MLP neurons of a small language model. Each row is named by its layer, matrix (up: input weights; down: output weights) and neuron, and shows model dimensions 160-223. Each number is 200 + 20 x the weight over its row's rms, rounded and kept within 0 to 999.
A block is one neuron, or neurons of one layer that tend to fire together. Before each block is what it responds to, as a language model described it from the Wikipedia text at the highest values.

Responds to: Structural tokens in infobox and table text, mainly the bullet before Summer (DST) after a time-zone line, also table pipes and mid-word pieces like constit-u-ency.
L8.up9,180,179,206,187,187,212,182,209,209,238,221,188,223,208,188,213,192,221,231,190,183,234,203,201,153,206,205,180,166,215,219,173,168,186,211,228,226,191,197,188,209,225,209,219,169,196,202,207,197,172,183,215,153,190,205,198,166,225,214,201,198,201,216,209
L8.down9,181,211,192,235,199,192,200,229,187,223,225,189,172,188,200,232,178,188,217,235,186,188,164,206,208,213,186,171,187,200,210,185,247,221,198,194,242,219,230,230,198,189,175,217,194,224,203,201,264,199,206,223,209,185,190,193,200,195,215,188,202,195,199,211
L8.up479,185,191,226,214,226,213,173,205,201,207,197,210,189,151,185,230,189,204,199,178,236,202,188,181,178,200,197,203,209,197,175,195,189,185,154,246,187,221,191,216,200,197,244,206,208,207,207,200,173,218,180,183,195,197,211,210,192,193,190,230,216,214,230,210
L8.down479,183,151,206,199,198,180,207,183,238,197,210,237,183,237,207,202,168,182,181,198,185,237,198,212,197,209,206,206,211,202,191,181,176,178,212,188,193,206,225,195,200,227,215,217,206,214,170,178,184,197,233,176,201,193,196,173,208,220,191,226,173,236,192,190
L8.up654,193,215,223,230,200,192,219,209,224,210,228,184,185,210,205,201,186,200,166,151,236,203,197,199,179,201,216,208,215,234,231,208,202,197,146,221,205,211,214,207,154,204,218,191,180,199,208,264,181,223,219,180,217,207,205,212,212,223,212,240,240,167,205,196
L8.down654,181,188,185,149,176,196,206,222,212,231,154,199,200,221,185,198,211,239,198,224,209,201,166,188,178,206,181,207,215,186,196,191,190,200,222,180,208,188,211,168,181,180,189,217,193,192,194,214,214,241,198,194,193,178,215,189,214,209,201,191,200,189,211,199
L8.up876,190,211,223,189,214,217,201,179,217,229,192,197,179,223,200,217,171,219,204,202,244,213,214,206,190,205,192,208,182,244,200,193,145,213,184,234,208,193,211,190,193,219,190,207,177,213,205,221,174,213,195,189,192,218,218,218,214,214,188,215,221,198,235,176
L8.down876,231,184,178,165,185,182,192,211,208,199,185,216,215,187,169,240,205,217,193,168,210,186,216,172,207,192,204,174,226,185,179,187,251,211,212,155,217,216,237,205,206,188,175,200,209,194,194,170,212,172,195,206,182,165,190,198,204,203,168,211,175,237,227,218

Responds to: Month names right after a day number or "in" in dates, as in 17 October 2002 and in April, plus scattered word pieces and punctuation.
L9.up182,189,196,211,235,206,181,165,191,263,190,197,215,193,160,172,213,190,225,176,221,195,201,188,204,227,202,217,223,201,176,167,194,231,215,238,202,208,208,188,196,204,191,189,216,224,186,258,195,178,203,215,209,166,189,210,194,216,183,203,205,209,171,197,192
L9.down182,193,211,176,168,229,211,216,167,191,208,237,220,196,180,183,199,204,205,197,169,215,180,224,221,213,192,167,213,171,216,177,206,185,191,178,181,193,208,212,196,198,195,178,215,178,219,208,217,202,199,187,216,214,169,208,190,172,169,153,188,216,235,222,216
L9.up354,225,213,200,168,190,193,187,169,255,213,181,204,168,189,199,209,209,219,208,184,223,185,170,194,222,196,249,222,194,193,184,199,165,181,210,210,201,206,203,176,173,232,206,205,224,203,199,180,199,171,207,194,204,212,213,191,218,171,210,202,222,171,200,193
L9.down354,197,205,201,179,235,206,191,187,188,190,221,232,212,222,211,220,167,221,188,200,206,193,216,229,202,202,186,201,173,184,207,216,204,202,169,197,200,171,199,189,174,208,189,186,205,223,206,203,209,228,190,192,207,195,192,226,179,187,181,201,182,198,200,217
L9.up635,216,227,216,200,209,213,177,198,220,159,230,176,195,199,187,206,204,193,183,213,205,209,197,234,180,201,219,195,217,187,194,190,211,181,192,184,222,227,186,199,229,255,196,214,234,225,210,153,194,170,176,190,180,172,223,204,220,205,189,203,208,172,202,229
L9.down635,204,228,205,251,187,178,193,191,215,226,210,212,184,167,238,204,182,202,190,241,198,196,162,207,190,234,175,194,190,192,231,215,238,211,215,208,191,167,190,161,204,182,223,202,185,195,187,205,208,210,203,208,195,228,223,213,208,213,182,210,215,216,195,202
L9.up721,202,183,221,198,197,167,209,182,227,176,205,209,165,206,185,220,184,227,173,180,169,186,178,191,216,172,225,253,176,169,203,197,207,176,234,243,191,217,233,158,215,192,237,210,227,192,192,173,186,182,222,196,176,216,233,209,228,213,187,214,214,180,209,223
L9.down721,195,218,242,200,218,200,229,166,213,169,164,201,215,186,206,210,204,181,202,210,195,205,228,216,143,176,171,208,168,196,173,198,187,224,215,176,184,218,224,228,191,214,210,197,187,192,192,215,225,217,210,219,179,207,164,187,188,198,160,182,196,200,206,185

Responds to: Plural suffix "s" or "es" split off a noun, often after numbers or quantifiers, as in halve-s, hour-s, mammal-s, unit-s.
L9.up237,198,205,233,208,174,170,184,215,210,200,173,200,203,211,194,225,206,193,185,196,234,214,169,185,191,189,194,210,222,211,174,206,168,183,195,177,182,171,198,220,208,156,185,219,190,217,211,219,196,226,205,185,230,204,193,221,193,233,193,232,223,225,232,200
L9.down237,163,183,188,191,228,170,182,220,220,187,153,201,233,206,168,192,178,201,171,178,222,195,224,239,232,190,195,185,182,223,250,199,229,204,205,216,216,205,175,169,172,253,182,210,176,183,205,211,187,189,179,153,167,165,193,220,194,178,185,161,177,196,168,228
L9.up290,213,206,213,199,211,168,189,200,198,208,206,228,194,148,189,204,165,185,211,221,192,197,219,203,174,193,218,190,171,240,205,212,170,186,190,216,215,184,215,214,183,191,221,205,179,178,202,217,214,239,179,186,218,228,204,187,217,209,221,202,201,212,256,230
L9.down290,216,199,190,215,191,196,217,175,196,208,231,193,198,178,210,195,201,224,193,210,216,187,218,246,208,172,215,185,190,180,221,211,183,208,220,193,219,178,199,193,181,230,226,190,209,221,199,220,172,220,201,174,162,170,163,209,175,189,191,187,193,219,212,189
L9.up462,201,192,231,192,215,188,222,202,203,170,217,191,170,178,214,199,193,219,204,196,160,210,232,180,222,202,219,205,201,235,182,172,193,184,193,243,227,232,206,152,224,170,223,263,183,187,184,198,206,191,174,202,174,189,209,213,199,203,185,212,217,214,221,192
L9.down462,174,227,217,230,156,205,170,148,252,185,230,211,188,213,216,176,194,206,235,191,229,172,182,188,184,189,208,171,175,225,205,191,208,193,230,210,213,171,212,199,213,199,230,205,191,208,129,242,200,206,185,195,178,191,207,226,183,193,202,184,179,187,207,230
L9.up996,237,153,221,170,193,125,192,210,190,179,219,204,192,209,204,195,146,239,211,206,211,226,211,193,231,197,200,194,196,241,190,199,169,179,180,206,206,199,209,168,229,197,190,199,184,163,192,212,204,217,228,197,212,199,196,183,193,233,221,196,220,206,210,196
L9.down996,179,149,217,189,190,217,217,183,184,228,198,242,224,202,186,166,193,205,200,169,232,214,184,202,209,204,240,167,208,185,185,194,253,225,196,215,198,185,189,182,181,184,217,180,193,199,202,207,154,213,194,152,213,201,210,215,205,194,225,185,211,201,194,190

Responds to: Fires on "to" introducing an infinitive after nouns or verbs (plans to, required to, in order to), also modals like can, could, not.
L8.up84,210,178,190,204,174,188,207,233,202,211,234,167,216,186,214,175,189,193,195,216,209,191,184,151,193,177,207,217,226,188,219,218,192,205,172,185,215,210,220,207,221,194,228,207,197,195,233,216,174,239,188,219,214,211,208,196,201,213,169,225,221,175,178,207
L8.down84,204,224,260,221,198,175,185,200,191,187,194,245,192,218,189,223,204,209,163,229,192,194,196,190,211,196,204,219,184,231,210,206,227,190,199,167,210,174,210,243,156,185,181,185,208,165,216,213,218,215,211,169,211,225,185,180,242,185,213,175,186,226,200,159
L8.up561,224,220,174,227,148,223,181,206,236,224,177,234,214,171,201,212,173,185,170,233,203,194,160,203,227,205,179,236,193,205,202,203,200,167,198,181,189,187,221,199,216,206,230,232,200,194,180,185,201,217,207,195,190,206,213,202,210,218,207,201,218,209,201,207
L8.down561,206,163,216,192,202,174,163,173,183,194,190,212,166,188,232,194,189,202,214,224,216,193,203,224,192,204,210,198,183,192,217,196,182,201,186,205,199,229,223,195,201,189,203,204,199,193,251,217,187,200,178,169,229,222,217,202,201,175,214,241,208,196,184,210
L8.up679,178,214,214,186,203,187,176,267,196,193,208,222,215,168,180,202,193,200,202,194,199,182,173,176,187,209,213,194,212,191,207,164,184,207,195,194,208,199,183,227,183,208,203,190,230,234,223,226,196,226,206,246,210,210,220,165,232,242,192,229,201,196,219,229
L8.down679,195,174,181,228,187,183,173,183,160,181,205,177,219,178,213,222,182,195,227,219,213,207,209,223,206,151,182,228,212,191,172,172,216,230,202,199,193,187,189,201,206,209,212,192,202,202,202,183,224,208,206,217,173,208,182,176,190,204,196,211,186,210,225,207
L8.up816,195,195,198,209,178,225,181,194,196,197,192,209,193,152,175,192,170,222,163,163,208,192,187,191,193,209,216,198,226,184,206,225,198,201,220,220,210,235,234,216,217,201,228,179,240,198,232,197,167,206,202,233,218,188,205,164,180,213,215,214,210,201,217,192
L8.down816,180,217,225,236,179,189,176,188,163,164,170,213,200,225,198,234,182,191,232,233,218,191,218,211,193,176,220,220,182,172,174,188,223,214,204,210,228,191,177,214,197,229,211,180,200,203,221,205,206,205,218,183,222,202,182,183,205,162,230,237,198,166,182,198

Responds to: Second word piece following a short opening fragment, especially al or Al, as in al-Zenki, al-so, al-most, al-titude, Al-onso.
L8.up93,176,216,223,203,212,197,210,192,210,179,236,201,182,207,203,208,219,200,207,191,238,214,191,182,196,170,226,234,192,222,212,170,195,195,225,205,211,195,196,208,226,211,193,214,212,213,197,184,186,196,180,203,189,213,227,184,207,188,208,191,219,192,209,211
L8.down93,221,193,187,202,220,178,193,206,167,196,169,192,177,223,198,144,196,188,244,204,182,167,220,187,232,198,181,211,201,182,207,197,213,206,189,200,187,181,228,185,214,199,220,225,174,177,201,233,216,212,222,188,201,187,195,239,192,170,192,204,236,224,206,231
L8.up109,208,224,204,204,192,226,186,164,230,224,191,187,186,193,220,198,156,256,195,248,212,188,195,180,193,190,242,213,218,180,197,173,213,186,207,203,181,204,203,194,241,195,217,187,216,203,221,217,205,212,191,208,219,203,188,197,186,215,184,178,212,206,227,239
L8.down109,212,198,166,204,191,142,175,203,200,200,179,188,214,200,192,222,190,204,189,216,201,181,222,221,201,207,200,201,163,191,215,192,174,236,219,209,184,232,213,202,220,189,211,168,224,218,205,196,184,210,200,199,173,179,217,213,188,208,187,205,159,168,166,201
L8.up690,192,213,240,210,210,190,186,194,196,245,201,212,178,199,188,226,202,213,215,208,207,200,203,230,172,174,205,224,190,207,201,192,181,196,192,178,187,184,197,196,197,218,188,192,196,206,199,214,164,197,177,231,183,191,227,208,215,188,216,212,210,183,218,184
L8.down690,221,230,179,212,181,185,224,217,203,223,160,162,182,165,214,164,208,193,191,175,158,211,232,166,200,241,204,173,189,168,192,205,217,162,168,190,210,189,243,210,197,204,248,202,184,208,218,175,194,200,193,202,228,179,214,212,188,206,200,175,209,218,172,187
L8.up776,224,147,208,178,187,183,194,205,214,237,194,177,206,191,220,207,194,231,173,244,208,197,223,178,199,215,231,223,206,182,184,213,202,191,206,223,173,199,229,206,215,160,230,204,237,180,187,203,187,183,192,176,191,196,211,174,236,186,167,161,210,214,208,230
L8.down776,190,210,194,216,181,160,204,196,228,196,222,186,223,230,166,229,179,207,198,223,192,213,224,227,201,232,208,161,181,203,197,236,250,212,175,185,233,223,207,181,185,174,168,215,199,237,212,223,196,207,184,181,229,207,218,195,176,204,251,224,185,187,206,179

Responds to: Second or middle word pieces inside words split into several tokens, especially after al-, e.g. al|way|s, al|re|ady, re|le|ase, responsib|il|ity.
L9.up364,237,175,197,195,195,177,223,212,187,170,175,192,171,177,202,202,187,227,185,235,214,223,191,193,225,178,207,225,158,188,205,224,176,203,219,232,194,163,183,188,247,191,208,209,207,173,206,237,183,260,211,198,207,233,212,193,193,174,238,220,230,218,234,188
L9.down364,199,195,213,238,178,227,188,202,212,210,197,182,187,214,217,213,225,217,217,198,230,160,212,194,207,171,177,237,203,209,192,210,218,195,154,216,205,211,233,231,157,191,187,186,153,201,173,205,206,212,168,219,187,209,234,198,198,190,192,200,208,156,150,196
L9.up588,203,242,181,206,189,212,184,208,204,253,194,230,202,195,188,197,206,226,200,214,216,202,195,187,218,192,234,182,196,212,222,173,198,171,193,233,144,211,222,174,208,189,199,194,189,177,196,210,203,239,207,238,223,186,213,177,185,194,202,192,219,195,235,171
L9.down588,181,182,209,202,212,193,211,205,217,206,198,211,163,183,219,175,221,186,201,155,188,208,183,208,173,240,194,225,215,200,213,221,181,202,189,235,186,179,205,205,190,206,214,206,201,213,182,188,209,228,192,184,182,202,221,204,233,203,221,161,199,180,205,140
L9.up656,229,195,219,224,221,216,170,208,228,216,200,239,204,222,201,162,206,219,211,216,214,202,204,164,203,220,206,189,189,220,253,213,160,188,177,199,210,216,202,231,170,212,186,182,199,224,190,217,189,207,215,199,200,202,183,198,184,214,223,171,196,177,216,239
L9.down656,178,207,158,211,238,191,202,187,203,216,234,173,213,199,178,209,171,215,178,197,191,206,221,219,164,188,182,196,198,206,194,207,183,216,166,196,237,209,228,192,191,186,186,195,178,210,198,182,191,187,172,209,188,270,234,171,191,203,210,184,209,192,172,186
L9.up881,224,218,178,237,154,183,185,203,183,196,212,224,201,198,188,222,217,228,216,231,227,188,230,221,202,183,229,167,208,242,194,175,146,196,218,198,168,218,208,222,235,157,189,206,199,207,191,174,190,224,193,226,200,202,215,201,177,207,215,188,208,167,187,225
L9.down881,187,210,221,217,244,201,230,218,203,194,220,199,171,202,222,210,167,227,213,230,183,212,211,189,214,190,171,231,198,216,198,184,210,212,218,201,192,195,211,206,184,197,189,201,196,185,182,201,170,188,213,191,219,220,184,196,195,205,204,189,189,183,189,216

Responds to: Final suffix pieces that finish a word split across tokens, especially plural -ies, -ers, -s (casualties, identifiers, soldiers), plus -ation and sentence-final periods.
L2.up263,199,211,223,208,204,210,209,200,217,187,219,200,220,184,187,185,199,186,155,173,168,180,193,157,196,195,224,173,164,227,192,202,141,181,205,188,189,218,234,221,201,181,238,192,178,217,224,183,206,253,196,209,201,220,172,202,206,214,213,194,205,171,203,199
L2.down263,194,214,184,172,226,182,225,192,226,208,201,211,188,166,163,207,228,236,192,192,195,203,192,235,267,219,206,160,217,202,160,194,205,180,222,195,190,194,181,211,206,234,206,204,182,173,201,188,230,214,203,178,195,208,178,213,225,191,208,208,179,217,197,234

Responds to: Short word-final pieces that finish a split word: plural or verb -s, possessive 's, final -e, e.g. interven-e, explain-s, 1960-s.
L8.up87,202,197,189,191,213,194,206,232,230,221,232,214,207,173,206,209,199,236,228,185,191,186,194,181,203,173,227,193,229,221,212,173,189,195,193,210,214,235,214,225,184,196,196,229,180,198,249,206,193,241,186,232,188,206,212,171,196,202,213,224,208,191,215,203
L8.down87,161,200,213,203,227,207,203,182,220,194,188,199,234,220,192,249,197,207,176,195,222,229,208,210,216,225,198,172,226,186,222,209,183,212,201,226,226,163,211,200,159,207,191,211,214,196,217,200,196,196,190,185,203,199,198,212,182,190,193,204,186,183,158,188
L8.up237,207,165,216,222,212,206,226,185,200,183,220,180,204,196,206,219,142,211,186,176,176,227,198,152,180,200,212,201,179,232,189,182,187,199,206,199,228,219,205,201,202,178,199,218,189,198,211,213,187,219,180,200,198,186,210,210,189,239,208,218,229,201,224,208
L8.down237,196,191,228,177,191,169,194,196,203,237,190,229,175,183,204,208,203,210,207,193,200,188,175,207,186,204,196,239,216,216,189,192,233,221,214,196,168,182,198,182,191,217,211,177,157,183,216,221,194,206,175,200,201,226,201,203,188,173,186,193,190,204,168,249
L8.up437,222,216,217,216,197,166,207,190,236,145,221,254,215,203,197,235,204,239,135,192,181,176,182,220,192,179,210,179,169,210,180,211,177,180,212,206,179,237,196,196,241,210,214,193,157,181,230,174,220,212,217,174,224,187,227,187,178,202,196,208,202,181,196,177
L8.down437,208,239,194,219,223,226,198,220,199,219,211,206,224,194,203,226,198,158,229,206,201,215,181,218,200,214,196,193,218,206,208,202,232,203,195,249,190,180,195,181,168,191,184,176,226,216,152,215,243,217,191,206,119,222,196,227,235,195,207,206,141,203,183,230
L8.up664,201,210,246,204,194,178,187,217,232,200,177,224,184,156,214,217,166,245,197,199,193,190,205,183,213,200,225,201,181,196,181,167,186,204,189,205,208,208,242,226,183,172,194,192,163,182,223,217,200,243,179,168,187,202,208,189,213,204,223,190,207,202,227,214
L8.down664,229,211,207,257,184,217,197,148,207,179,206,194,204,243,213,183,224,203,193,216,218,200,210,216,165,188,210,180,209,212,191,202,188,193,213,231,209,184,189,199,202,214,205,192,195,222,189,212,166,231,160,184,192,191,180,205,164,188,187,214,160,211,185,229

Responds to: Month names following a day number in full dates, plus the comma or year after them, e.g. 12 August, 25 September, May 1, 2012.
L8.up396,219,214,210,189,223,153,185,193,235,176,181,182,172,208,191,189,219,185,207,216,170,206,176,174,182,215,252,212,171,239,228,163,197,203,218,235,218,192,175,218,213,200,228,209,210,218,196,168,179,184,210,185,169,185,158,199,200,178,181,192,215,189,185,208
L8.down396,220,200,209,209,185,193,202,195,203,148,171,245,203,190,240,193,200,253,194,207,203,194,182,200,183,203,215,197,198,191,202,196,227,206,196,185,250,161,213,202,241,188,189,185,206,215,199,223,181,187,174,186,154,184,225,197,204,196,196,193,256,206,212,196
L8.up525,192,182,181,219,193,192,179,199,275,222,191,229,197,197,221,206,197,236,171,202,216,195,199,226,219,198,200,205,187,201,207,189,196,169,229,193,173,212,213,202,195,219,198,172,212,173,229,199,193,197,192,186,193,206,216,213,194,224,184,177,227,181,193,200
L8.down525,219,198,237,187,214,184,219,191,208,199,209,176,220,216,244,203,214,198,190,172,218,210,215,194,191,238,204,223,189,212,209,221,195,208,190,235,193,206,206,186,203,228,185,182,208,219,208,241,208,227,205,184,199,247,213,190,189,217,221,235,157,205,191,206
L8.up537,195,212,217,237,227,215,172,175,255,201,233,206,192,201,225,188,214,198,195,196,237,229,212,190,228,189,245,222,177,191,224,223,212,178,206,193,185,241,187,185,161,176,186,205,183,209,195,177,186,203,220,193,184,205,186,203,178,204,218,209,206,221,187,219
L8.down537,229,241,172,170,192,180,223,240,194,187,213,225,202,170,180,194,209,228,177,216,171,195,215,192,183,189,213,184,213,210,160,204,193,223,168,208,186,225,217,191,198,178,192,199,191,199,205,194,218,201,237,210,202,199,210,159,197,212,203,199,154,169,176,216
L8.up931,194,192,189,200,218,183,206,217,247,161,199,192,183,189,190,227,185,234,156,216,226,193,167,215,204,173,232,210,199,188,209,210,171,179,210,204,199,222,179,173,200,195,237,216,201,208,238,209,178,196,218,193,217,188,231,199,200,196,203,183,236,171,181,174
L8.down931,224,182,213,229,171,180,225,182,206,184,186,223,197,200,197,165,172,184,200,173,200,199,196,192,238,222,180,219,197,172,185,230,192,178,202,226,186,182,181,217,186,219,197,190,214,200,190,198,234,218,229,246,212,236,187,217,190,180,199,173,216,204,185,212

Responds to: Word-initial "d" pieces after a noun, as in dwelling, dancer, draft, du; also "to" after nouns or verbs (urged to, switches to).
L9.up100,191,195,224,160,188,177,184,191,194,204,249,218,168,188,182,185,186,218,201,181,236,229,165,189,220,163,218,183,224,233,192,202,211,162,204,208,198,184,227,185,229,182,198,190,208,199,217,205,205,225,185,210,193,200,223,153,220,177,189,197,207,206,193,221
L9.down100,163,194,208,224,195,227,190,183,210,185,196,195,152,193,234,230,174,201,227,197,258,175,177,203,143,209,190,202,221,209,245,184,185,210,173,205,217,216,240,189,175,220,204,195,204,210,163,194,205,189,173,173,218,187,200,186,226,232,199,220,206,208,185,211
L9.up240,165,205,220,197,208,189,203,221,201,217,217,220,223,191,210,186,167,192,199,201,191,209,182,198,193,180,215,166,168,191,243,198,183,207,193,180,206,206,189,192,173,208,192,193,203,225,227,200,216,239,189,233,226,214,193,190,206,207,203,230,197,172,185,209
L9.down240,214,216,208,189,165,185,190,172,218,168,194,209,173,178,192,209,225,195,198,222,224,225,184,195,184,187,190,203,222,210,204,182,227,182,189,176,181,199,200,232,241,203,201,229,198,191,174,185,190,213,225,183,180,194,188,208,216,160,176,155,230,204,199,227
L9.up543,243,206,227,233,142,197,205,174,190,198,196,202,157,181,177,203,201,227,183,179,171,181,186,204,188,188,238,256,197,183,177,183,216,159,218,185,189,232,206,223,221,213,217,175,197,202,255,200,189,222,204,218,219,215,241,169,211,201,201,212,207,192,206,199
L9.down543,179,205,212,246,192,215,211,207,224,212,237,192,215,183,203,183,175,217,211,193,229,199,212,207,209,173,209,181,186,189,222,242,159,193,179,239,235,158,195,182,195,217,219,205,191,213,204,213,167,222,232,169,147,213,201,197,212,209,185,228,194,216,155,171
L9.up563,199,211,229,199,208,193,202,254,199,178,229,232,193,192,212,215,204,248,207,175,220,231,175,215,192,180,206,183,218,198,245,189,198,167,180,200,211,190,190,215,210,171,212,175,153,204,206,213,170,194,172,205,195,167,207,213,195,197,198,242,239,204,203,229
L9.down563,170,193,211,223,198,202,188,176,197,207,183,186,139,216,207,228,200,201,209,239,214,190,173,188,208,161,204,195,227,206,241,201,232,201,193,210,189,189,212,230,191,208,190,211,178,207,172,224,213,191,227,238,217,209,230,203,200,223,188,231,177,183,190,194

Responds to: Tokens inside Wikipedia infobox lines and table cells, such as a time zone's opening parenthesis, score digits, or "Year"; also mid-word pieces like super-vi-se.
L9.up177,181,183,168,173,200,188,189,247,211,231,228,217,213,187,188,171,219,198,222,190,230,211,179,201,211,216,251,193,204,210,194,181,179,184,230,208,197,188,169,221,200,172,227,177,198,197,208,184,176,185,212,183,216,227,222,190,184,210,216,225,222,211,206,200
L9.down177,197,185,198,221,185,237,212,228,228,188,166,211,185,177,226,222,206,216,168,163,187,231,181,182,230,203,188,215,161,210,214,205,203,173,196,249,191,178,199,167,208,212,172,223,199,210,196,217,201,207,238,158,179,206,200,208,208,171,201,207,173,186,212,174
L9.up413,194,200,202,199,184,196,192,191,241,217,204,189,163,165,191,221,186,212,163,182,218,201,188,216,182,211,220,212,190,209,199,217,202,160,181,218,214,203,205,190,237,204,188,181,242,228,248,176,173,214,200,207,210,154,224,201,173,197,195,205,243,197,246,213
L9.down413,202,230,186,194,206,207,183,202,182,166,203,189,204,219,196,222,179,184,215,220,167,191,218,223,219,196,189,133,249,191,178,221,173,214,216,222,207,260,199,177,253,195,227,229,212,186,212,221,206,224,205,210,219,202,182,221,173,202,181,205,224,189,197,151
L9.up550,227,217,211,221,198,228,172,171,200,209,205,184,202,191,211,210,197,197,219,183,202,187,161,193,187,174,187,236,169,201,193,182,189,189,182,205,203,213,211,227,202,203,239,184,245,206,241,199,192,193,203,186,189,189,207,208,179,217,189,196,217,205,216,191
L9.down550,176,183,217,188,164,213,209,166,193,185,191,189,196,243,189,210,211,211,197,234,196,180,199,204,214,201,219,205,204,217,212,210,203,198,194,223,181,184,187,157,168,171,202,180,203,182,162,207,200,201,161,216,182,196,211,169,223,206,197,206,184,214,183,213
L9.up652,212,210,218,204,197,221,159,204,216,242,231,205,184,194,209,205,210,190,192,217,191,201,164,185,182,213,209,230,182,239,180,198,183,185,175,216,209,187,200,227,196,198,214,201,252,227,194,206,166,207,182,177,205,186,212,178,206,200,187,193,217,191,247,195
L9.down652,180,178,203,202,181,226,192,216,191,180,229,201,206,214,199,203,210,206,176,215,216,215,176,179,225,201,190,205,179,226,215,217,235,237,189,157,194,196,216,194,203,214,203,189,156,162,196,201,214,181,201,193,212,179,201,217,215,177,197,189,189,157,221,184